config = dict(
    n_layer=13,
    d_model=256,
    positions='learned',
    init_std_qkv=0.0231,
    init_std_down=0.00227,
)
MLP neurons of a small language model. Each row is named by its layer, matrix (up: input weights) and neuron, and shows model dimensions 0-255. Each number is 500 + 50 x the weight over its row's rms, rounded and kept within 0 to 999. Numbers have three digits each.
Before each neuron's rows, "fires on" lists the tokens most often at its 100 highest values on Wikipedia text that the model never trained on.

fires on: "al", "A", "le", "re", "y", "il"
L3.up590:549499455435451461454592506503475558494525507379531531504476493460454476540516438431517431474482501499654429446413591583554608459492469501579477578448504457507451450546445577485560416428453518522516542453459454517562504518573532435566506541492481530439458465479539536427515420300480509471570484456510519466623551442541472507441533532415550613485501587506554521524568515550581563517512438568441462536523460501513475547513524506525548470435490442463488506528499453502538469525455458488470444575535544434624570456420454532514521473473566489483569517461509495585509556410405479523623468541429468485500435469556478401507460506431513526515447505466503475544500576443424533524546558488544526517429545468494537402511436534524462532449487485559548498494452526468530544444543541

fires on: "l", " of", "ma", "ic", "par"
L3.up137:472508476450479475495461525555465596428471511479481517490475538501489498567565503477569473473481555480565501469501477450464400530510560541599474548479526421458458517496518522521499461495545503537459443491523476389558554530497586523569451419485506557447453439430524497527453512441487444474527522425490468502555498461540592443563466485469535531403516542443430530539534440478443491511607552443547550493560574563558459555528507455390582527428504480500485507448490401470589466493523547529510514482534541479572462486394428515620493539459538499491470469429428451482568579330398531482595560513484451436503454514539499541441497523510491476503523545542549460542582508364581548513461544485508497472570507575592511395596454579530525506505562533510461517461534508483441511355414614

fires on: "or", "unt", "c", "th", "il", "tt"
L2.up329:451483548506605531508523531482507517502514429521486464493500519507512560468472355565444529510575445490572475466487462593520558536486489472437532476516438519544507445577673537582568532435473523563557406575455460526494494599447504536456499516570525597386539486543456526520450523399471444505391462569452513514546550596499491417420497462519388510530447549485527517533459460471493595405556497585572474483523560479476514486452462528494588489520510507490463519508537393521512515526532413505467517503541532567475494380476455514561522383383523528514566456536526441456471422447434441629555475466395513489560536466451511440563490498494478453518520527395517510503509458530429444453536412475471452581504525481463498426540550484558550561485464528480487447444499525566528451533543487

fires on: "-", "–", " and", "m", " con"
L5.up102:560464451521545543396424446549494437567573523570516527576497518481508579437458468475625502491525493447484399513505523504515463450509477414451588417597431515506492512479453453443467440500532496478475577534517479595493478604515630519537470578528534550525467527507559489480580496416487488447582523482504481524479508492414517512442498490528460503534468451473456479476496495559542516564476411424427454576497417508497538477475495516547417453530573516393421541626460455482504493372513542499469445507485474550493516492462518512531493487471503504464541357501483537511490567418489526554483546467472549473535565548501522488462457514529422474470536581477468485453573402513514600550462547530566603542611574427470553562541457446421498475487603476469580427486419431426481564437573550

fires on: ":", "===", " |", " The", " of", "=="
L5.up587:412459381456535637502612489446484496471491512458463502534498493435507536461487528537473498464500432551524478493542425522545576585449599462498560492473433448600551520516449474480520483554484455502593449450503508465516548605497507518571500488584405564483493509466587473460454446474472420508483481467442539564589536467557561401482485435490457577514427500365480610466610494550505467529482578448462608488532548517543463436542487520469515515484557450428552440558532506506497543480445440502541459491551538366511498514454415540514574504527491500460478452373443540494488479498471488453525478424557557489490502442508450525456395637481507479499472615544525491484571481447506515526605421559494501416468472495478478569472532527464566483504414612517499456466496538489563476479569542

fires on: "ist", "oc", "ant", "ep", "d"
L2.up154:521556511491493428425548511518465494405565458481509535523549546530535470489462433531404545571483607470611493500622490516406571519427548497485548443530451528563509437473580534540541483496526481565545348533509513447497471508433466541448516508504443488398500485490480530464516490437445492478467459595485443490488522556469499556496433452480510447545488544537563470473483451532564496456422554399442523534570599513488418537438553495566583476532501527490417487521557468535467540461417490483392441496571530521666540504429550524585455443446499536488616484542507413399408430501479555511500513428533588498584497520557469456546547505522465494508519532432465499506571555465535496485545544473493490565475487488524572558433511592552553535431480505526501464439410509407639520514486507

fires on: " 19", "le", "–19", " 2005", " 2003", " 2007"
L6.up360:456492519483552477471435532447503451514586518447498507498507510428454458502508586490523487476439534488474369453419468478444456496493485399607565505502578397452450515550468556503525559482352492478536552476587380495543448513596460481555505492481517487525440424466608418491515481508503397517538496459481537528497481502571622499581504535475598537452402540558560496486522569475449472562484536562519513580547506527497525476545531386526513505488472513509572439515434505554528492467448475421569523534534436389492578384506478501470506504544527516543535514467540510476567482424373498470539536462558546458510472484495428550407445614437450538570506580448526500469511453492548429500540571538468515419435458538534505498510503603489606538499395442565570480496541468477534564559483477

fires on: "il", "ed", "ill", "al", "ar", "lo"
L3.up205:533466469437511495587608581399451584441475485390487536474536516447433461498452527432434592544475551499538528528523449502485601514444499412561404504473505386542494510538498452555541492505535531640540442490532484547480528515487543491594443539530499472439496506479515493484502540384519449463558514506550502440614473462495494453513457497481517477531403539492550620556533455508658476479512533497520493552516420501474489457444491425495506487431488380464422433499471440523456463419420506469426513581489592423590500497462477542495560378505526475563605518530528463440465559507516466478555535439440513472466438475519506517451517466509401509554507571439606539506475580466435523463425524536550472513456575497480514529596507607482549510549487533536565416463458539516470485487517544

fires on: "g", "m", "c", "t", "ci", "ct"
L3.up60:476528483491433377446479527499534504500354550515411508474421558471566476543337549542443473509541534507462443480474540467441403455535500512498463520519434537521509556533516504581542511505426438561460522625491499427458508541527538495508454592533524543462431488515461535464515477451490558483538449470584528577545571510542572438469505552464481507487569581506503427515494562432445565485426546488521493590532467542477461528560517511478641536502399478492517462606515471537474517472489534461507634386550467530501549515435498503540401503440561497537489456480535486538442403386450493403572461504516484453560515499523489454536384469534460552532502387412591467558598410431509573449428469483496483551505530526523550488486482504512568523520518548549459446480463507494574516443549519

fires on: "–", "v", "ni", "na", "m"
L5.up933:499482535501466548422345449486530524463480466537533469485456450406509491425513382488549508491566536425536481480472565511440494557508494438519535570539528518523519485448461536570522484472449495447505475522460536593549420499552398463521540564451628510531515403472517478437508643467530520522493524478479471519545451453484489576568548436519475589599511459479469504510448526533411485498475490435366467500548474573446561378563470558542509474530468482532498526508375540381495522483555501515526489420500453432529475463492471541562502500480446510478488429452479489550481563496551530457497519517548577483514498470508531432503557498508616495458502562431456509466550445503528600631468495546440575503493569422407560567562458488485536520512668486485514438542442544483492615421481494

fires on: "ian", "ic", "tic", "an", "al"
L2.up115:555519475546527417431564597539498489398539461515502471449399498467510469546387566534401404413451521516613420434504542570474508496508460513428575443475472490540501427514504565456439530511511468492557457549450483426532514516535556482483525588450462506414463529505578605489454408536492447463572408541540525562531498628568452444571449471490435517427535522463489503507497543484560464514429515379463498507461509499579450530513563436525561558549502494521413526491534391594470538455410495439476497537595462419463464395545540493502493504460507496546547469427416461527516514422509567486581502549513532501445469496482408550585401484463539498470563519444472551554591444440523549540584497468509422458485492490524501552517442468621518503499525528499481439494498515465496518565544563

fires on: "th", "tt", "ill", " all", " both", "rd"
L3.up982:417417584436515453562532525524547457501466483479541544466493439461546512519517490569509450436457517397548438524521480490462556439497521474469531560405558520470497377506528579425518494427425476511490442541491445516518484491507558506512541522501482619473560410495482581491463552382567552508443560551531610545594587508547480518456484467529389412421446566486536531466589530572506562561469408522611462541465496536485470481453520498448472515453511458446438532496581417480525584432542446508397560509533464541491528503542488465602513419490505524477523465467613428502505420513404452576458507445474498534584448488443489457544474460486454442578563526482570574533455484484468546565509409474545470501502509455485539592552576438546478487497452505516579491531582461487587455578547555

fires on: "land", "y", "a", "il", "way", "al"
L3.up350:528459431413481467518545501518514561495512580541518466583473480514422472537494491460587444484520418469570501427463481551516432447491382473482456590422449520472512494466527529459629546479487453586464485516509389468482485643511500485536508507454495480427523465541486536460473486423596510495519467494537519553575583468570553498576475471430462479487519591601474607543429516570524597519450576526436461448430517497485448653496431499607503471503376451497549517602524528579481476424462518503526481504534485476480570534414428507574507445468518509533495571474547472585484530378430556431594553511456457412516538499517533534546448450437444464549492429455471559478467423506452522506496449515558519530463468549513535437560459477541471526556553498492486455558486491456493610463562509

fires on: "-", "le", "th", "hi"
L5.up790:537463420432500499508461555479498487560508474480411468460467467421495558548487471516507497519445469592352508488487369596519565579446517438579577540491449518497505547532556433592561501530512529434470477475587473525547518572474539584485453487521529455400575460391582470511463527494533387419473443492490551567504560496578551525513496456450512517505454502462484542493426473507500480475568467509625501507498444542569489532472591542488448557562439453493543435454460467441517478393525549491523506537522477496506437474512425465472576427476457549532446612388505508426503508465535515444437557511502536489480582537491456521547420515463405592617414518466601597584471471461502457506526591544557470496380562559548497495562497540496496511516426459536558461454505480553491464521495465

fires on: "-", "hi", "ri", ".", "it", "y"
L2.up539:393487545472512450407477525436489531448532575423433445370521506420558557430538479508474479530447507479490484476544484565472546521430480393554486583509537497539563534523536429484468518553563456465424470639497440432578510585586482504518511565550480545501536563467611446525487574542607476425536455549475542469433439579533540501501502520445443523485307524497519577502615463507507503563540451572543476484457459564491511484570533467452472469541475475511554487444426421548495556493495542545485436557505579503573513484438498454463576524601505482536529537430542515478415506468492456472486495404522502455473543506528490575514443560472508543489497545412554452500501448538376424501411492539501457483490584489487529466566481506540514503447432394541566517414485529574468483558497515

fires on: "–", "man", "o", " and"
L5.up215:430521476535473575520440519600520345478458545511411478578514501498448568464564513495532432494578450479558417432460481545441504494578469477567570536542491595457520512442465464503514464501551499492450505547500539522539471449508507359594473587454550543506486501505416449476430418421502507487526486464541422466506516454455573471449474502438457475571454546421442523481502486482432524471417385534433452548527513578592458526503500474606463434462487495540485393536440458492543517499491544508465490470562403496492509501472464532504552480395477462528589408533481506561447545442442543554490479534564563534504439521414509543472554511508408510423537722548480433514594504556574538481433457528496560568478535406479524508504476501490538529532465417514511506463469478556469485538529473

fires on: "y", "in", "w", "^{2}", ")"
L3.up234:367453512477545488421540467407503515489539435515526491554545450484545487540559545574622525479549422525519422562546543550474473457454494492550540593431502556489518553504492427545477517469421449486495468442484527468488443613528520580514434529511495501550469477493504555529478500395505419486493382482522537575557496512543516441513423508505591464481550595500527425460504579500487516523493430445587524478396573513627500581589492506515572543499478497532444458450507514482560548495536558630428436375496558552488573540509487490513472508584463541482537576527473420466368425533537489571432553495468473480520566439383406534541448446494494457527430445490630521446481528495447420503555515489522448471517467493504548468464508518578459512471564515501524467456604460492501500582494517

fires on: " a", " A", "===", " the", " The", " |"
L5.up345:511488510516541585565570540541464446460499478466476436506528484478468444509501505464474574492524456437582486478588542549429427488374535455499523622498439413540504521429456594494477551562422502539566470514534539531481536550578475477534523529518379569513443575499618463410492480448489507539517455526486564509461550487622520357424510453476421464463452530452538431584559495521567445478497456446520526569537527491575487531529428486444506525515539440507554468393518410508537556557536462536504478440463485450470492481449471531567452542552558474468505398484458469560490517523452415509593515510510490474519471497537561595557451547429403507499570535517460429469474455402549520536540413494518355416454461514567492484426455559582588520592471448510511447489490471442500511503494567

fires on: ":", " of", "===", "==", " the"
L8.up314:443421410520623517475530409483498423440577456489441457461467480445509517526513527515526544475452579545483528467478542560507463528582512465527587575508485418588520490494492571669445524556463533545495399550563448480507540501446560476607512533509384475518382440484490491509489453455507415481511481487491528508569466479654517482580402484420434505499435519413518545516635460648507420484543511457463599476500522550556530538499479486513501517409467493499527416540489450512540441428503520493447531514489578475476593388436467491597526545424556514468551505424521494555479454544580527438549497481468592482458564477521464484520553514495547466470527465507518498486577480481472562483490503519484465579458520531535509423523520494516578516571443500540504423396526493509545549489535563

fires on: "ic", "tic", "ric", " of"
L2.up331:462484473531517476414521504559422553386525460546489451505472458510473529591393493476491483493493554582514479506530502461482614505501577463588491546506384488531490432470534530575567459510528446499440545544542527454592477519466503528599500489528528506475449487471456480424462538482505459494522484498437454590594527543491458549561556472516512491389531574502516440469521512555483483449473468382565473524466590650493355592559543420444535514506454486454462484513469499515569557482540486442495610479591515446468455506488525472465444494473485471543436528445477458484513492392492527572556536539437490415499464519463463506582357536550536411498528489477498520472589397344508496502506521480547473524487550499540495488593510586584508586423507483521504380491511541574510509490574543

fires on: "il", "ol", " of", "al", "el"
L3.up65:443499412478452558512558490569512557549528467377428536495475530585449437542506517526521348537497488404554469410507401525597434527521475490472433538481434428545528422602503560563500473498539429571523476483518463396553557533584571531431505561489422525533530481532499491455498398419445438520551404507541482519545548553552461476454488484396422509549433577528492562602515471496466525450520479544433518451548488506524519494467473455439576507449485476508522453489521440497493544507521525435538469505456567463544545471416479519555529535508622547462527465499497485549509541446538537558552474479466440457500458399466451521526496534507508414513577474528530503475425504437426434456459504552537526490614428540478589494576408595462574565599524471573519514464534462511599553448473547

fires on: "t", " of", "m", "n", "me"
L2.up1007:505488496510493472520490535513478475520547560514522471435444517478513558486516408575561392506526463513487428430514505491523389492471486506482545518532560559576408491536523479563504549487579523458523524496404488429517504545485515505477526465532515497420511517445506523468478479449457502516561493445435445529512603519547543504472466479432524478456575511454559474606503583554534508501420508470411549592569428532574513503557502515542490470575475476502602451509590419486476484492495529465508591456582523494489495504475488470484497525412567537508480618443473465626489506430478496551606491547596493494542374440362445410491321437475487479518494440525635444547516461386509466489483438479457492478496472664464529509550360488507520526492484532514427452464548458503550502459465549